python train.py --d_model=384 --n_head=6 --d_mlp=768 --attn_scale=0.168 --init="uniform" --init_std_down=0.00379 --schedule="wsd" --decay_shape="linear" --batch_tokens=32768 --seq_len=512 --dataset="wikipedia_en"
MLP neurons of a small language model. Each row is named by its layer, matrix (gate and up: input weights; down: output weights) and neuron, and shows model dimensions 256-383. Each number is 500 + 50 x the weight over its row's rms, rounded and kept within 0 to 999. Numbers have three digits each. A neuron's up and down rows have the sign that makes its largest values positive.
A block is one neuron, or neurons of one layer that tend to fire together. Before each block is what it responds to, as a language model described it from the Wikipedia text at the highest values.

Responds to: Coordinate and code fragments. Inner pieces of numeric or letter codes, mainly the minutes digits after ° in coordinates (0°47′, 13°34′), plus acronym letters (AFL, CCPA) and °C.
L4.gate515:521512474579513471451471445460646534432468523608517506559542452390479432552423522580498470449533472458650624470489431515426579543508483498411468623434565435361455500421422489432558441509476557527511498482540445590499595519454473511409509524451496550527564491531507527509513515469580473514455513480469427411528514473468483598461519419459589515527493448560542567491582474535517539539551
L4.up515:482471485488423497443570483487521445503578522465535567442505500521453454524514462500406348499532512408454453601505482531533519412501468567504559465542463419511486457507500500499547518479550505494513455405443556520522431525429480541480510513509408521476466489580531463542478549564541554509413529563486442458474451518508477508432516548477542531486494467546494505556559542595499513535476
L4.down515:542459583481454507511520559523567527613460518418474375422526448400441506502523517406557462497514467492569542520492404549491533527426555563463568534524453548473485478430385524429646499478474473503497499481475497509494496422576470545534407491548590490506476456524491504532538468510555496463487508445498472459540470446442529417432557502455599549467543455605501433422483544515482570419433

Responds to: Mid-word surname pieces. Inner or final word pieces of multi-token personal surnames, often foreign, in bios, tables and credit lists, such as Djok-ov-ic, Rez-ende, Garcí-a.
L4.gate107:544519525519531534441469514504488545571520427551409538496557598490460521538523588445528549531524540411548534475522584511454526499413543464382481530473499595496550518521575538490487604540417545527520552534562528552540475527527458516588494577549478453510528459460465533565475398416522520527474562574389533537481444526408499464517516528555466588517519420504499518478504522599466563448600
L4.up107:505450532547555457513446478539477493481503462469519541492518541517552542456580404501524474593603342488545471555494504509534507483552512513522514561513453527501443498527506460595501539561550500546507453533499449491454402462468456481506504533540418500525624474464457478576489426537331512497534500571509482478489438524506509510483537460440479535530485557573554498510520444549496570508532
L4.down107:511510515575406510451605453539513502472477531534508525482396452509433477492541559520439483520484540551437511542473474516472559508469479529570524471466561473523561508472460521449544464475512518500457560523480554472518502528550572491489531497435508477450509460476512559480538561516456420537461485505500507452483584564495499528528523461469572488517457441523498486533462458527480413539372

Responds to: Paragraph-initial first token. The first token or word-piece of a new paragraph or sentence, mostly capital A after a line break, e.g. "A caravan", "Again", "Although".
L4.gate204:442444517446520546509460473496609613396460496542407461554455513499464545481423544536415520501435521504468516493574569475519548558558416541513485436494451474475490449466517551464508536530473375402442462471447402472504490508583446529514454568488476511537487549450535524509513427486557580550555331422506434418443439576465588507567434542525586594466386508499495552546440441463490469548442
L4.up204:547448411476552505557568407502535435536465528492430557514460501537493547498507538492503535561487660444488491448422548586526510426532502559508417534568460540459540596551478474561511580504543517487399434568490525454526527529508515381480444475514547432487454457487449424519480507537473532445528485460436537531506455409497512540500589383462493533522578481499482562528499433512448430534603
L4.down204:485567535465605515490495425500473491491508456490463553489474554450612571518533561462461485466500640455412434410510555462479488496439537364481399526466519395519490558549440427493553466519517569593545527471469485503571535569543482536477510534481443508488466508498521519525511450482453609415563533462476532601524532417472486472462522516505584590531530488564528515501518517333455495484438

Responds to: Mid-word and mid-number fragments. Word pieces and digit chunks that continue a word or number already begun, mostly minutes/seconds in coordinates (42′, 14″), also Mass-ach-usetts, h-ydrogen, 16-00.
L5.gate413:457510430474430614471554565448402502577422563394481517555473477604567470510524498526482522524503517438526432571530503507558488583565505587478497475470509512523474531478483500448541500534506465511587497519583522490570540377519605494471552538494541588471470473430596487572537449537493403429551471538598486418511392542512541495627523499492528520405596536494471511468483447450565507538425
L5.up413:421441522442479429566558477445379495462547496515487498503469479540597488481468514532430419468530573474482598498504479449409378521482554495531444570540583431400542507600484503534517488566470584478544484475543489468437403536412469444477499567452546412512466498505491547524640485446511559441515562481470500564487410579541471476526513459535519458561501471477454541552470486516404478471516
L5.down413:441519450480465509436472586471510512513459476523484514499483483447464465496451557443503426572458461565517529487449522486485505500426513521516543547456445549546545510415412573540490587470453463441493405443473528587526534485530527358432457456494442525555514502445479592491476549466463548539488417534523458465452466441543426480517452558549515537502601494470479568529513542468488571571452
L5.gate463:472514433480614458439484455551534546608525467525485505526482579428447395516563601532517439536447513441527500466441479474437538456521565505491505454479527528388477527483533489577515597535430456427552506501508456476500610492418580548499471583494527417504469579414498457516509452506442612514526546497505514520499463488479526466541497474504542525530489435523568559503464484470549468422438
L5.up463:458523495480500423528469512437423496491550479534431427527445566495425600440423541488436396479561463469501609427536467505527505538418464477518446526494519550576522565488393462449539526519447515572541521492534512416511502485457445494481444482481479422505494530530497599514453576422578461509574476525445497532553472490447469540503523485529536563498533458455494525521492558520443398479486
L5.down463:479465464503447567472537583510456455490466477559587457423462504517530535509576510600449490442476465535432444490607437517543529523483456482460432599509465476546558521588515497526550471480511544510409519479468473526464535476435480536515429449530481563486523532500492478467364481548540415482471438471471549431536441547546521549467528548475579443411462537542464481572440507527442452548514
L5.gate606:437489497494571455432436444542505392512498505398486559489447502529466555490504507497444583475472477479461528519495493513404509552541490468482596449493545424515581393483519560464480528366492549497513445500426593475539487432598578570476519530429458466468515443605461419480381493484497479498585489486525519481488442414426496465458490542575488520554530429465537442444593510504448430526489
L5.up606:458540456382467473456429551551528504473558451473474563561495592452521473489409577505486424485551508415473585488398437505492394563503582510479516489551479580463518495499475490485493512469477495501534519578439477456491546544345510558460485474463503529487607440486538483446492514428450505468545425463463494448491537518498555528498536473564577519526527533458589530565592487492476451554556
L5.down606:473448567421485681494493422528480495582500524514503467561499484513459485520500494566560475531480468528533547491474556483566569482465421481424523372504608567535443548565557527460440543478517449554495485518424465521581538442496443467492480470561535483489550434467452487580516500511464529491486450496475543524435487543531445447575414500441511492465509489463417498478509506533466587513465
L5.gate732:500448514383474477507415457498458456441518462481418606470480411451516467550519428401455516523501532467454513570482404503390305356439493567500559435530504464548529475533460495557423367465456586489608438411510487536533495445464458458531562535470559475547531465509482477577476467507414530526539485505463491403463450473552515500481486565521482548557569377512463557608515574495533434464534
L5.up732:439611382547519564359585447502424505463541511527496439542412548461526495523559502484549495518498519555426526531444451537506530493494436489506559569434412579534448521542431430494580532452508430540480509537462440526500504431565451427481524560445437531504476544531552557437544521517490453480502577529538467452584444528588353419464476473440500497343510461495556447573436532481573489573459
L5.down732:538521547432500535493507341484408615502460422522509479506545452412526534578577457475493399523473411510564517502551460543393478556463518566527503506542522456550449504520444479480476470452548554472418552525390543431568464461489563428521497549542602424507497487410493438530535616461535478421563479558503446493529465502568516535526638565459494455423476503439485532508529517441510509607476

Responds to: Surname word pieces. Middle and final word pieces inside people's surnames after a first name, often in tables or credit lists, e.g. Farn-es-e, Cabr-era, Guth-rie.
L5.gate149:346524511430543545516549492491604640486485463579428503487591538527548477490433634499549503497527445396579541506504491526468537484402505481461364436418499637498558466414488506486534518452524600488541509539557466521621462539559529509573445545475595327511497602491444419566441439461457577556462587566489475573403506436497442487488541497493456490554482492491534449512457513554372474421542
L5.up149:525498445497546541472561545574563507549529492549544462480518440504488468473421435517460474502495501484606474530544592515372544523507560532434428554503515551500510413517494519540599489513487451492491460432472444491419443425549419446566508602602524453415436470440496482519477444543531521492571520494530554517529400565472495570445569446524511409555507605474507466558509517447509532483566
L5.down149:558437508513420527534629498576519474531552521516455540497478455497557484493454559573463462513469481478504425573455475567501481468490514487548451453483453519422449487540476500509495495383443467458483514629520492490512492490494489495526535476454524511507474505535560512549471461525480465530471398440519412451529499512539531491446525491470524493479557467496564553492365501469557542483432
L5.gate228:467479476503463526460463507438549545501493429481445446618465501530472478426525590533553530585547544526584516484475572468437470520441600459462455436484463464476536459473507510471585471493427489487453491509456450591574422536515542577546432538544550455463559480345451440456469509452530376568536475532514469533481355518499446531540521521516462472507487563479575479535501465362494525495455
L5.up228:453511473441471542492536543567588502527507469433516381609507515553461521503477564480399493406459415464499508527462491530379490492509478510428462538505568523580517445564569508446527551617555478450502544486526539586548417590533482528544521590549446474509372563492558575521552572532369544465505465532492549500476549522455558535476484567483484576498560467594472497545522494522465460482512
L5.down228:471532481532513446616480514516480452430397555525507486433472517351577534402551491510483460606531510491461441509500516568519528472437448448570406525455406546525530454546499506445617484536564538555434462514473480571481540542586492472445440401588576588502541443545470495560532405501470428580419483567531519493457448550477527514407512470523548462504491504473511555597542444510575557526489
L5.gate462:519456556500483546441510474516577543537499374496490459582380554436480602484516530514503465592506442460484496488510434633406407512429545522475510522435420536411535436499533516504602546553441547445460558464534453437514444481489564425593476531505456459564484518444421464452532476447460468498547519431473519460477507460482519535448495496582529472514453519452515471517588482445394531430441
L5.up462:435510539462441537458433447586498560472477430435538437497466583564415530512444579536469524517524484575571564470514503448484450465532473558550411523534493483546500480552548487455510497587582543483512547493498503430564472463449500500466577539460505471534482542543530523527434499537484554530452467487567459481469519414447488444461557499515490501489524459557557421446458507433547474539585
L5.down462:523477589493563511562580561419530469442484594555426506471526475557623500534529462406512496467492498469497482459527564487416467522440419480463531458480475588447458514420568552452497462493483503502520481446558617496464425516482471483478436436512525486577512470443365455524441529536492518523522495521445495517532532507483450534467525501543558529440458409408443546495447492480479555543574
L5.gate666:451511580470553474428412517602509433502464423446427455561457603451458473494446596449475545558502444483546463458471549559507515518502565469493448427468466472476557469500506630472465528533399590527556588581459484529517508491476524515603492516571475461499508587460525462439579553454542414553438363448502514576350492524534464488616504558527465490445449384471468594472502439434482591444516
L5.up666:523543524521505595370541483545548539550569529554503496469557575614586536486578512478516495551416483457435575498552426442421492467433504515453512516525545545511582444455536466535514471478465443450451422495511553434541539478548542458549487571479515499475467456523431463444467581547422530571525515479496563526476534505468509555518497577497484541555546608483572521551454496482511399468454
L5.down666:537404559556484542589525461400455493465447554432545519479500553442585463540456496545498509486544574527493464522492474540477523413545481555557435514499525553409507495592479536494513508526558410546562445565444405547516470509558574534484573428473483492400548532499498447535483540534587375454449475540580510516484582487471514569414456457493557451455569479458541528450489530522639561513503

Responds to: Vowel-initial article tokens. Tokens beginning with A or an, mostly the article an/An and sentence-initial A, An, As, According, Another, often right after a period.
L5.gate330:449486397507627478463459486481535487506529485472524530574475546465488504569536547483429445548437474506554538482507497426497478479480484514511473517511464444528496520579459543484505486543496446495511580522446514564486488566498532567580480518447521581423517475490555529467468445501488519481422451517512416503532556555554455530509479499520524523460408493433465471527415447447530540529506
L5.up330:507561517586488549546453471526538540521639560479473408493474511545503521515532598487470572452502503479496550452496465545543453570438473500487450463498454498564616506465558575432545512469543544466490419524450479540510529549482583470528478514557498524424461523461443528476416497442419522551564567447551530570454578456585496452473513459532571556427548478522485487441468509535504471579453
L5.down330:505491493573550399482592556472430414394499492470489485437549473484478489414584479495618462528432471517556489585461553508518520479479537446508463492522506486512482534525502495475488463523551507556509529506417503574519510489458507420474474467579550385483551417532453450457570502482457588406446491448518565484583524515454412431422476502458581506497446558487493525509435534530537488458522
L5.gate456:540516516546512486493564434483521512575525439449519511548422377425458487507437522422489503443465383375500453399478593435474435449511525408562502535471540563519562538550461543564484470450456464472512512588546480454446538506525502510542511454557499596562623505473454506500451421517487559461425455410552556444532445420482537543464534576467557517498485485537415412487511546537528489531414
L5.up456:456452451462572555474493364543523347557527522403422532587489470486479507493498506465500663483486393464569456430519600530521473495468551439451512470411474554404447422532436557501486501557484504428494431527432462454451479542634490534513526515487519518458439514505473455521525464596448475616476501428469465442592404458482491498548411470510556589522530501596495427461521537551482453489424
L5.down456:455490497497478525524584394503547487547489531454490469532473411509473466445524534532516542379510456464536534513519573459479461584495514342548462566369472534525557466517422511549544468539541456518477513567475485426475513476581494501539438486490455520589493610410504481561514552461429495525489485438482512525520463498512486454357516576498501582467521541493430427457517609528498443535423
L5.gate458:494447488561457455476381628558481421524537465542507465436487452602443576501523521485556475539465517545517535577531567507509585468507464620525544508532446554591516468518524447496468501596549543530478518503497397503474490468533476531541541416536528596476530526406534464522470493535528420462453456490516546496413582479617541510568488566601475557626449534502504539499510450362526522586445
L5.up458:447392501509438394526477494493538556497532422401517447406519456418557502550560459401529625515501567462524488530548432505408482477448502569466472510506457536507585540554511460520540529596467409387589469455492448484547553459505449515427491406486537411506409483560529540478473514433542587532498453505503536537523578521482573417501497429560569493559490563492450522571501341538503487548547
L5.down458:515441441484532534517486615562491512599507504485422531492443581552504526515515448528513470510408460514552421547514505508535460519480461473516526423512483477534403496505524455512607480486436442523420387422428490439510540459521488457565562518397473456501594428538467468573459523516544500465411515567481506411407462466482495559464475533470497506415631453345477518543544547373493546455423
L5.gate715:513513438477599563538427536480581493503468486530433505470500548500509509451491474556463497519444494450538508546405553460503358576549510494624436447531575599514528538527493542512478456551449505579514469495500420449579511616488531511574512529516515413484510504466494459449491529458470634452451468477590451464520532540465443484533472481491459593438478449562474548516543563432562581519449
L5.up715:423476498550572444499509452523530478488477498383568590581502459515592495477352502492593515533402577554477490488438478529620515444554489462604532531526477489535485446469553475520509460468499600528506415540570491450456556568389574527519489514550587537471435506487485404500485560548443629424415605457488421317472502521524512431497465425497598526500514420519446475425503519473496460432510
L5.down715:462452529467522492556494479433496555516515568559500582418501445472577571424553507524433496398545472449476415533472513496492471472434515481478542563535523482539597486501520459522495502437519530431591532542558513595544571533485525437514505516451505515417545553510532531445415493494522606492497457483549567534412438416441494467375485525514491522489493522431595523462500484515514516397536

Responds to: Split-word opening fragments. Short first pieces of words broken into subword tokens, mostly a single letter or cluster like h, n, cl, trans (n+aming, h+ardcore, cl+iffs), sometimes table pipes.
L2.gate130:453471553492508547388468559519538460681416466528414475476511433543497486459471467557518413564551549513578509553640442508543443602469540563562476555516453527494544356433501427495428448563572527513518552589511511510490484587500582464571567568588610564493444511477480479438516493484553483459420457483472554512552474474497464524589540547493585514455522507491539537520523475525473613494513
L2.up130:502531505415459594508494480491505464476535545409478446523502413629557507562531477579621448540472582513390466468536477471490550523516519428501492493423435431559582458458490440472519457470469414508453509475530517566599559425473586485485515506499555527460560505475480549461513445458455459564384550510484485512530505506510496410517478520430542480524433502521574490638488499463426530560539
L2.down130:489583502533529507498608430432453536438475429513395558522492486388487490490521578352477455528567456532536526538533592624458452556529472502615554597518531505480500434456431531506447399429545504520546578510496487533516530526499547476569532505448465448565439529474546487509489569512554540428470583557506520572544479549475475592559492398514532534424480533549527588433486599546443509522446
L2.gate287:542513462513535422533423425422569434551513508483527558506450563551419487542501428474567480474546433581450484494501454513521508590619471515524532441475407432519523520652473537463501640475543541553512468485525517555535523514587607504490545554470424513519533471503547521513525477463643501559521525466464515540550468495520518523485543524575461517436498427614505584508562389551453558586504
L2.up287:529535484578441492527500581444470421552543387400470482425454547534528541543474551486586482534481566516512392475547454505417532495484528485440503510492560510434586462568437547527445579525523558416463494488616519476419519511473484428430509569542389508510488534504482494560527488447490481531588483481504495487569485478558577498573556560521485499469553457474523470481553495532501468526573
L2.down287:437499536556530447523454512541549459513516425489512430551500514540415475461505393591531446588535497547356505594537527489563463520576425449545612504483451432515442601481534507386497555510522512500501435483450494574552493577540497594498466471591548514578580522471437529508430485474542481548469536438493476471462527413457493499427419502482500465416453465553497545483448485594431566544506
L2.gate368:379463451497418556507462417550548425539543494557557521538538424477528467546536534578569585498523528484490499528575623513463556448500490421506593527540364422495611412528573503566508439528521390445505502509488547436454537432488543496485430528511446513444526573478485638539510494375454519511500497534543490454458520630538423461488508548606493580467464511401518526525502558414532563468529
L2.up368:546385438469431456580580501583561537487449499461488513448587570444545537347489453549550453469497605526441571545511417445565448536544556571496523521489577489515568524552487620543490540479500579503573476518433524438484583465456574512505564577530516483477452448566503486550522441533474448530543475424531520433486452534467528474476584454528495434519477519607529459587444521490461510451487
L2.down368:508540420458420519493440538568497521540492493450412512526512502526467443476575523540587485529482483577504541474439544509473557520576523483501381548556450462458529564553574495493537554540443486479555451454464493461503464390595505531518416457541453546498475534474442509539520449444420486483563504417511627480426426523552464592517480424566508421403526466488527536505539572523440450535452
L2.gate524:380483594516505602555472522516512494540536487504422581476556456573491406594481542453534397493473452575495416394527498528496481444555434523582541463524441523469497448565502495523628554433461427551527520453569477490434496501538591459495513470549495493504531497455589588469474548481534367566506496495567444463561471454450526506514548555482477463526527547505557489550517508501546468553476
L2.up524:431521575461439474499560427557508478471483472469463510514510431493461497513599522519563402503482622560519389569614551546515470585503421469542544515489457502590407470560560544557570517553463563511525511480477489578438551519464459450503585576540499467472572449442458490419592595437487470480535487526416454516488502545556457478526491484525515485545458477523494459485409417468599458540484
L2.down524:489491592451530490546532508416504531501566445466388378545447512520543505572535518532532427556540489567455466469538471501599526595559456501534587474509474530419542558471545459488511498494510499481508590461501536632474508521517561426502476557539477489421541484509417550405457496466497562450487540451390437522510575496452477456519383516565499509382507566454469514459478544521517497490502

Responds to: Article "an" and determiners. Mostly the word an (also An, his, and German an in place names), plus some word-start pieces like Met in Metacritic and syn in synagogue.
L2.gate249:546514530436474460587557491530469484515589560580541423491426460496466492465480413558566503498493394454557436539514503513487426476611549485514424494346534468508577459520562484479514514508514433558482406447523523515517577468523560445390418534495504471506522541475471651519511546552463591509549416524443550479444470525469447460412500459529509556455544573550502488415530495597551470493545
L2.up249:542543457560485497555567391507601566526387496457410576642438511564474477376517530501544438528556483450483436509489473535495499454561430364554524475421467508525406541545536497490444538546485604513502577551481462431513505497558549473553568477509508463421450557485559471570461505621548520494501545550508482519506435470499414490472537527580491437527505542528526480556523545506460521523545
L2.down249:595568437484603511520518440521514528522512424463443441440469600501509480546511543517525471419530571538498402477496557501401382485566486397549429545527573478517615522466569558500500525554570476528434459488478576542503514506591490444575521568532505498500458455536481529568529464520488576492550510423526430523534479466452476490566441505487495524526565516492498558385484445509510395464515
L2.gate447:396525509513446454456477476542513528622470526400580488557487465502489449480494595558404509439500444534472553472513504498519551447478461502523494652479421529462505455565435544560509487494455529446493552494471522481526585475569467534503603530497471448586556593495456543539538510568477479545405460411528470460614532463413560548460495547391557455516569495464444492549523513479531365546530
L2.up447:534547461453474499535387574583467443489432430486500568510484478475478478467418417455407443478484487528539443470490550510512449524554540446533495505400425436518520518487510446576523527585495504538473442493480414468391535560572610421505455580529524499502503435443532496570414447493531388510554478611545524535536379541593451480446556573514443470531482493583579449494452540472462543490493
L2.down447:564572500457518533563491454445530463551567498446509438535437561503393478454512559517466560338504425535501466416512475532508494407475513475537488562462550438473555481531439571557612531476438522482474570537478464530464572491481559413388519458487503400501448600503505571504440521525520448499507487509533605507543471498479441479421514460454493451517485501476491489469506474458493421486486
L2.gate643:478475377497431529549468424482493460507501481447507373550489475515438552510524430573547497481539539485450528437527468482555480493576511521470462580376501466397503533487456502566562559616546439501522469537458470476415524569623508501492412566563499455608544507533493462559522513469484537504514501644501462423565432475497539476527537570567573505420482534581456423488525495436538560463500
L2.up643:514455405537544484477479517524469513528497524440429472513542470507584527447563542502373469449449422496553478531444440491506453535495460500482523465492470554476445489478471533521447464502417473497464445570483493463547516473547477480461549426452474534579511529513448542492537523523510510462427557504534486492609429542494594466564468522435524479489557565513449582515435527494519467514452
L2.down643:472441547475555445564499366480529507491401530466512436576489398497534519507584439595448494456518477436454524440488558496512503533467476501485480536393516495573449521540444535588476469497538467519473479581567471491438590567594454511450422493547507409602471495390483546520428529553503439530506414514457548431600447447507572493545487527448534527458589626522495554419539524492503588402469
L2.gate759:443438469562439535521503450516503416468371421434385392496547559508437471533503552459449526366507591575563464496582420531510510420435502384537466563509459486447479436579509451516567520500561607433471527490526514551491567538526478546499482491541521535482523518509454465477509537531411497573527456447605426457479532450393426568455470484524537514580475458516565570431453466381521554447455
L2.up759:498498412550554516528504548482561452476483468428526405549454580539544509488499510547507546462516450597454507530535478604562529449539474514557552461460434480506419448553470496415433499497482438439498448579478441470546531499473476511530510534497431500495531481517462446475459509515495552555583411534465576402419428480507502555409543528510583447445522432488395570509492457486530563480455
L2.down759:538435420515578525571558469445535468469571485438476458565525572553468509499509375576450562473538545563550410453557559533548556424430551458412488483424538474427420540498454531480468546612532518514492461510460450403450442515568574506504489529490508548532617595524506527573463588534535448487518502484515605439576470556511618475535484538475427542468488466568485565520519539405435471408523